Part of a small language model's weights: rotary positions, 603M tokens.
MLP neurons of a small language model. Each row is named by its layer, matrix (down: output weights) and neuron, and shows model dimensions 144-207. Each number is 200 + 40 x the weight over its row's rms, rounded and kept within 0 to 999. A neuron's up and down rows have the sign that makes its largest values positive.
After each neuron's rows, "fires before" lists the tokens most often just after its 100 highest values on Wikipedia text that the model never trained on. A number after a token or word is its count.

L13.down986,177,105,237,279,190,287,227,163,176,253,264,196,236,173,218,70,219,300,272,188,207,167,203,237,171,255,250,212,220,200,268,236,161,237,170,167,279,191,272,187,169,134,171,212,185,158,178,180,266,172,202,244,205,224,160,250,169,239,152,195,271,152,111,167
fires before: "1" 46, "2" 42

L10.down378,187,185,196,225,245,178,255,153,148,200,228,162,231,173,238,154,156,259,257,210,182,225,230,140,202,125,206,266,199,163,193,217,120,109,151,179,157,186,225,170,236,236,219,177,262,196,172,240,234,212,241,186,209,183,222,218,163,247,197,156,203,226,210,232
fires before: " to" 28, "–" 14, " and" 8, "," 6, " " 5

L13.down993,191,252,173,174,219,223,227,180,182,167,200,207,269,199,239,191,194,210,230,187,191,223,148,171,196,250,211,218,190,257,271,275,218,181,238,289,275,151,164,190,164,194,262,236,246,216,195,204,212,122,176,203,200,181,166,294,165,188,209,144,204,163,243,185
fires before: "0" 67, "5" 20, "2" 4

L13.down261,188,196,202,177,163,225,247,132,205,233,201,235,147,185,251,185,213,286,155,233,214,197,231,209,206,234,233,175,148,190,179,224,145,238,185,173,173,152,228,237,202,213,129,189,235,165,192,183,196,151,161,172,217,241,140,166,172,184,180,228,196,188,138,181
fires before: "ing" 29, "es" 13, "ers" 8, "ies" 5, "ed" 5, "ation" 4

L10.down976,143,215,209,166,244,224,188,242,195,272,239,169,207,183,211,155,154,192,182,139,194,174,261,216,300,203,249,216,144,175,243,209,183,171,159,146,211,146,193,194,206,250,165,195,159,219,173,136,260,231,232,174,177,223,172,123,146,196,167,191,253,162,240,175
fires before: "\n" 33, " He" 13, " The" 8, " She" 4, " In" 4

L13.down98,178,161,241,263,184,209,178,196,163,183,247,226,185,119,204,268,205,129,227,220,175,215,165,161,164,231,161,170,275,224,201,318,188,227,200,190,210,203,177,200,212,192,151,267,154,170,176,173,200,249,259,223,227,142,189,225,208,231,198,238,249,306,226,224
fires before: "2" 38, "3" 36, "1" 15

L10.down786,115,209,185,254,242,234,178,166,270,167,159,226,192,162,162,181,149,197,115,196,266,138,194,179,250,163,213,233,224,181,300,171,235,197,220,258,170,254,192,210,220,195,207,253,197,196,177,170,273,112,248,139,212,238,198,210,238,271,133,158,248,90,218,138
fires before: "\n" 98

L7.down629,128,182,227,172,132,224,225,182,214,206,250,290,208,201,161,211,226,196,182,214,168,237,208,212,241,244,217,221,212,222,262,195,228,198,201,191,202,242,206,162,203,178,201,275,192,255,207,166,197,196,185,151,153,200,182,156,197,175,223,219,209,240,180,205
fires before: ":" 31, "2" 14, " |" 11, "):" 4, " code" 4, "1" 4

L10.down266,205,288,176,204,246,237,202,221,213,206,287,237,220,176,217,241,191,179,229,264,255,180,126,117,283,196,177,181,239,253,154,229,149,221,234,195,280,162,261,191,137,185,191,247,169,227,162,155,202,174,242,167,113,212,180,257,158,198,188,245,212,185,255,166
fires before: " in" 25, " by" 16, " on" 6, " with" 4, " as" 4

L10.down89,222,135,210,156,185,212,158,248,216,226,158,149,198,157,228,200,276,163,234,244,116,237,201,186,156,186,191,234,244,247,194,236,148,223,176,254,215,198,189,185,219,166,241,235,190,197,146,214,174,231,211,243,156,193,207,214,200,182,218,199,191,201,126,175
fires before: "|" 55, "-" 15, "\n" 14, " " 6

L9.down250,145,140,176,202,151,253,153,205,232,148,171,208,164,204,188,244,151,227,203,123,285,177,224,112,214,263,165,194,156,173,239,168,157,149,169,242,164,205,223,238,180,220,152,195,192,205,187,186,179,223,226,256,190,208,176,151,244,234,273,188,112,216,212,129
fires before: " " 59, "\n" 28

L7.down479,263,220,219,225,153,187,190,171,180,236,205,219,245,169,265,248,175,121,256,184,148,219,216,174,144,235,203,298,180,219,174,181,223,183,232,220,204,221,241,167,198,198,219,209,279,172,243,197,217,169,156,243,184,206,179,226,194,183,182,188,228,220,219,212
fires before: " " 28, "." 14, "0" 8, "2" 6, "5" 5, "7" 5

L12.down64,217,194,199,243,267,204,280,155,237,150,220,227,244,174,214,183,164,182,206,186,203,213,153,249,192,212,173,209,169,230,245,158,204,136,214,179,203,188,191,189,156,182,252,204,272,230,112,195,213,117,153,185,236,267,142,239,180,268,178,221,237,234,207,249
fires before: "." 31, "%" 11, "2" 9, "3" 7, "7" 6, "4" 4

L9.down6,110,169,208,183,227,176,211,245,179,206,187,165,161,145,224,196,256,232,178,290,217,294,247,219,211,214,226,166,196,209,175,138,182,196,194,253,272,146,247,224,231,222,253,230,175,189,191,194,185,252,196,246,203,265,159,231,150,233,192,216,199,146,246,253
fires before: "\n" 31, "|" 11, "The" 7, "B" 6, "H" 4

L9.down399,143,146,183,213,195,153,126,204,214,172,215,248,169,153,141,170,263,178,148,125,256,226,204,213,230,169,269,249,123,258,178,185,212,158,169,169,140,162,211,285,184,236,158,151,163,270,253,205,256,156,221,288,193,201,211,252,189,200,213,170,134,255,238,190
fires before: " " 31, " the" 21, " a" 6

L7.down389,240,224,224,223,162,164,204,184,231,80,215,149,201,245,191,251,220,191,202,245,220,114,158,218,201,225,218,191,189,211,234,217,130,248,208,119,158,158,228,188,166,188,270,286,218,182,132,280,262,170,230,217,231,165,201,178,150,252,163,185,161,199,176,197
fires before: "9" 23, "1" 22, "8" 12, "6" 6, "3" 6

L11.down740,270,214,185,176,293,135,196,241,195,169,169,198,224,165,170,243,238,220,220,256,211,250,253,180,226,157,187,253,214,234,200,240,209,202,169,254,199,167,226,170,219,140,211,194,196,207,167,223,178,217,236,160,210,161,132,149,241,206,232,239,281,212,216,298
fires before: " " 58, "\n" 5

L12.down655,178,234,121,188,133,160,249,255,152,257,186,232,250,171,234,193,174,157,197,145,260,254,203,188,177,140,223,153,241,178,208,241,206,264,157,159,171,230,197,217,269,271,204,191,122,199,177,181,213,287,147,224,163,199,217,151,224,238,212,152,193,163,234,210
fires before: ":" 58, "\n" 8, ")" 4

L13.down913,195,176,265,207,174,299,229,200,191,177,262,186,183,234,186,221,185,198,221,192,204,171,203,146,207,262,134,215,226,152,191,132,182,156,142,256,153,229,135,238,232,78,158,216,234,178,199,175,191,222,238,214,228,195,132,166,175,244,195,245,262,177,162,204
fires before: "0" 53, "1" 12, " " 12, "2" 4, "." 4

L10.down53,326,169,268,214,260,254,205,185,160,251,208,155,178,214,218,217,229,222,177,251,167,173,231,158,238,287,204,188,220,243,183,229,85,178,195,224,235,203,192,220,203,179,177,135,179,187,219,189,202,217,219,214,219,170,227,203,165,187,161,122,141,243,174,187
fires before: "\n" 49, " " 36

L13.down40,187,165,219,157,173,193,169,147,256,282,235,191,187,187,165,240,249,178,237,265,251,216,232,200,216,205,231,199,182,157,185,202,190,259,217,200,159,178,172,241,224,268,170,195,266,201,159,189,187,215,230,220,167,209,228,189,145,187,230,158,108,164,202,196
fires before: "ing" 15, "ed" 14, "es" 12, "in" 6, "er" 5, "ers" 5

L3.down388,165,295,238,256,214,263,217,166,255,231,174,317,171,201,145,215,205,212,252,219,259,201,153,185,247,168,218,234,210,229,171,245,210,159,261,199,192,227,226,236,216,168,141,237,214,205,155,153,213,193,192,184,243,198,221,153,185,177,146,214,255,197,150,204
fires before: "\n" 93

L13.down343,203,209,177,256,213,228,185,209,248,178,221,206,199,165,194,186,117,177,283,218,151,260,197,112,186,223,216,203,205,204,263,270,194,165,236,210,206,216,139,136,136,244,174,221,222,142,212,98,251,208,238,234,244,315,151,183,276,165,184,257,183,226,178,251
fires before: " of" 83

L9.down656,201,144,142,224,272,154,53,181,227,214,155,198,205,199,171,224,191,183,222,258,156,200,191,194,221,144,256,246,160,192,179,240,212,209,195,218,182,183,141,260,149,194,180,201,231,257,211,155,240,226,215,204,195,292,260,283,223,162,211,203,216,199,206,243
fires before: " " 58, " the" 7

L2.down1,209,196,136,203,188,160,206,244,245,187,253,238,227,243,240,282,177,148,165,233,250,271,229,244,203,192,190,191,211,163,204,200,171,227,180,165,209,237,233,241,217,240,233,199,214,170,158,240,224,232,271,192,153,248,275,189,255,215,287,198,145,215,159,136
fires before: " as" 37, " of" 11, " in" 6, "\n" 4

L10.down1016,173,239,191,212,179,182,175,193,230,209,170,191,210,218,239,255,223,269,213,185,215,183,196,190,207,123,206,200,192,237,119,208,227,245,255,163,279,183,276,157,205,171,169,171,157,158,182,184,283,148,239,259,193,203,218,219,283,212,157,221,229,181,210,223
fires before: " in" 22, " on" 9, " by" 8, " to" 8, ":" 4

L13.down406,192,169,239,213,125,120,196,217,239,236,128,162,169,154,193,246,212,118,204,192,178,171,164,243,220,213,179,208,210,175,191,251,173,203,226,166,202,180,253,182,260,212,247,244,244,202,242,253,262,168,137,204,124,171,315,197,160,124,226,141,160,221,179,157
fires before: "9" 80, "8" 9, "2" 5

L13.down462,182,156,200,191,156,260,215,127,223,258,228,191,254,152,255,256,251,183,242,237,201,233,201,160,185,261,227,191,250,163,219,205,247,165,232,211,208,252,210,108,163,169,182,200,190,174,161,150,214,135,190,260,163,163,135,180,167,205,203,228,205,212,228,242
fires before: "1" 16, "2" 15, "s" 6, "3" 5, "c" 5, "day" 4

L10.down352,218,158,196,175,203,249,196,227,238,205,241,180,288,227,209,280,174,232,211,327,223,135,191,175,205,207,196,231,189,199,193,207,215,214,248,150,176,199,221,210,151,180,196,175,269,255,220,189,202,216,233,229,183,130,234,216,156,225,121,256,178,212,209,160
fires before: "0" 47, "9" 15, " " 11, "1" 10

L9.down169,163,203,164,218,214,262,244,243,201,157,186,177,213,142,259,160,186,170,195,164,231,188,133,103,248,176,259,208,213,145,263,228,183,95,140,165,217,250,163,181,209,203,266,201,207,153,164,175,273,192,218,237,161,217,232,222,230,143,216,156,133,157,275,183
fires before: " to" 53, " of" 5, " was" 4

L9.down351,268,184,210,190,159,160,228,217,203,291,146,196,199,129,184,205,206,188,136,277,190,205,218,132,230,164,242,273,164,212,158,265,193,126,179,233,156,179,205,157,220,180,250,251,180,281,155,240,218,233,249,152,158,192,185,164,141,255,174,168,234,246,235,224
fires before: " " 38, " of" 14, ":" 5, " two" 4

L7.down904,195,239,132,182,134,194,213,163,211,222,270,246,258,175,247,254,193,194,236,257,194,193,135,214,209,216,217,204,172,196,210,182,201,182,250,296,192,231,199,269,176,191,192,171,244,108,220,231,225,95,239,199,132,182,219,229,213,271,187,215,212,195,177,158
fires before: "1" 38, "2" 19, "9" 12, "0" 10, "8" 6, "4" 4

L10.down166,130,128,161,276,211,248,163,195,177,236,163,137,101,179,208,218,162,175,183,285,230,258,242,204,226,228,186,276,178,206,222,162,171,226,171,290,147,230,201,171,255,147,185,183,194,187,259,218,184,196,277,249,224,230,191,156,189,244,235,217,234,181,233,185
fires before: "s" 82, "\n" 18

L2.down273,188,201,176,153,168,224,223,162,94,254,204,205,266,175,238,187,202,184,150,204,257,224,265,231,189,283,240,165,150,218,127,254,191,260,205,185,200,153,213,222,152,183,193,170,206,170,172,204,224,278,257,141,180,183,192,207,138,274,262,206,174,164,274,134
fires before: "\n" 99

L7.down870,247,213,182,253,194,162,177,195,207,142,217,161,221,218,155,206,166,126,207,183,221,220,182,170,155,158,214,224,170,156,204,163,186,204,281,160,219,222,162,223,182,228,142,218,171,217,228,209,170,218,201,184,201,190,214,213,188,198,223,182,165,165,145,238
fires before: "\n" 95

L9.down936,226,186,276,178,247,220,207,265,256,156,185,159,235,258,159,234,197,218,212,182,241,215,110,145,125,221,211,256,214,135,255,113,220,253,203,179,225,243,301,177,217,181,207,220,235,128,175,266,144,148,193,196,249,200,199,255,127,174,210,211,195,212,223,236
fires before: "|" 48, "\n" 24, "|---|---|" 4, "5" 4

L12.down901,182,204,229,194,161,169,177,141,228,191,248,277,187,190,207,208,180,200,228,239,246,200,141,185,264,106,175,174,222,143,240,234,163,240,192,197,204,229,256,178,173,165,233,237,208,181,169,195,236,186,254,230,186,200,211,221,196,181,212,203,317,167,174,229
fires before: " as" 54, "\n" 6

L3.down847,163,216,129,233,245,205,265,174,237,220,223,210,151,235,213,220,151,85,121,189,202,218,215,189,197,166,270,170,159,231,128,251,207,183,249,212,286,212,153,241,200,257,286,261,228,239,186,210,199,168,251,175,194,232,186,215,157,187,272,129,180,223,173,238
fires before: "\n" 77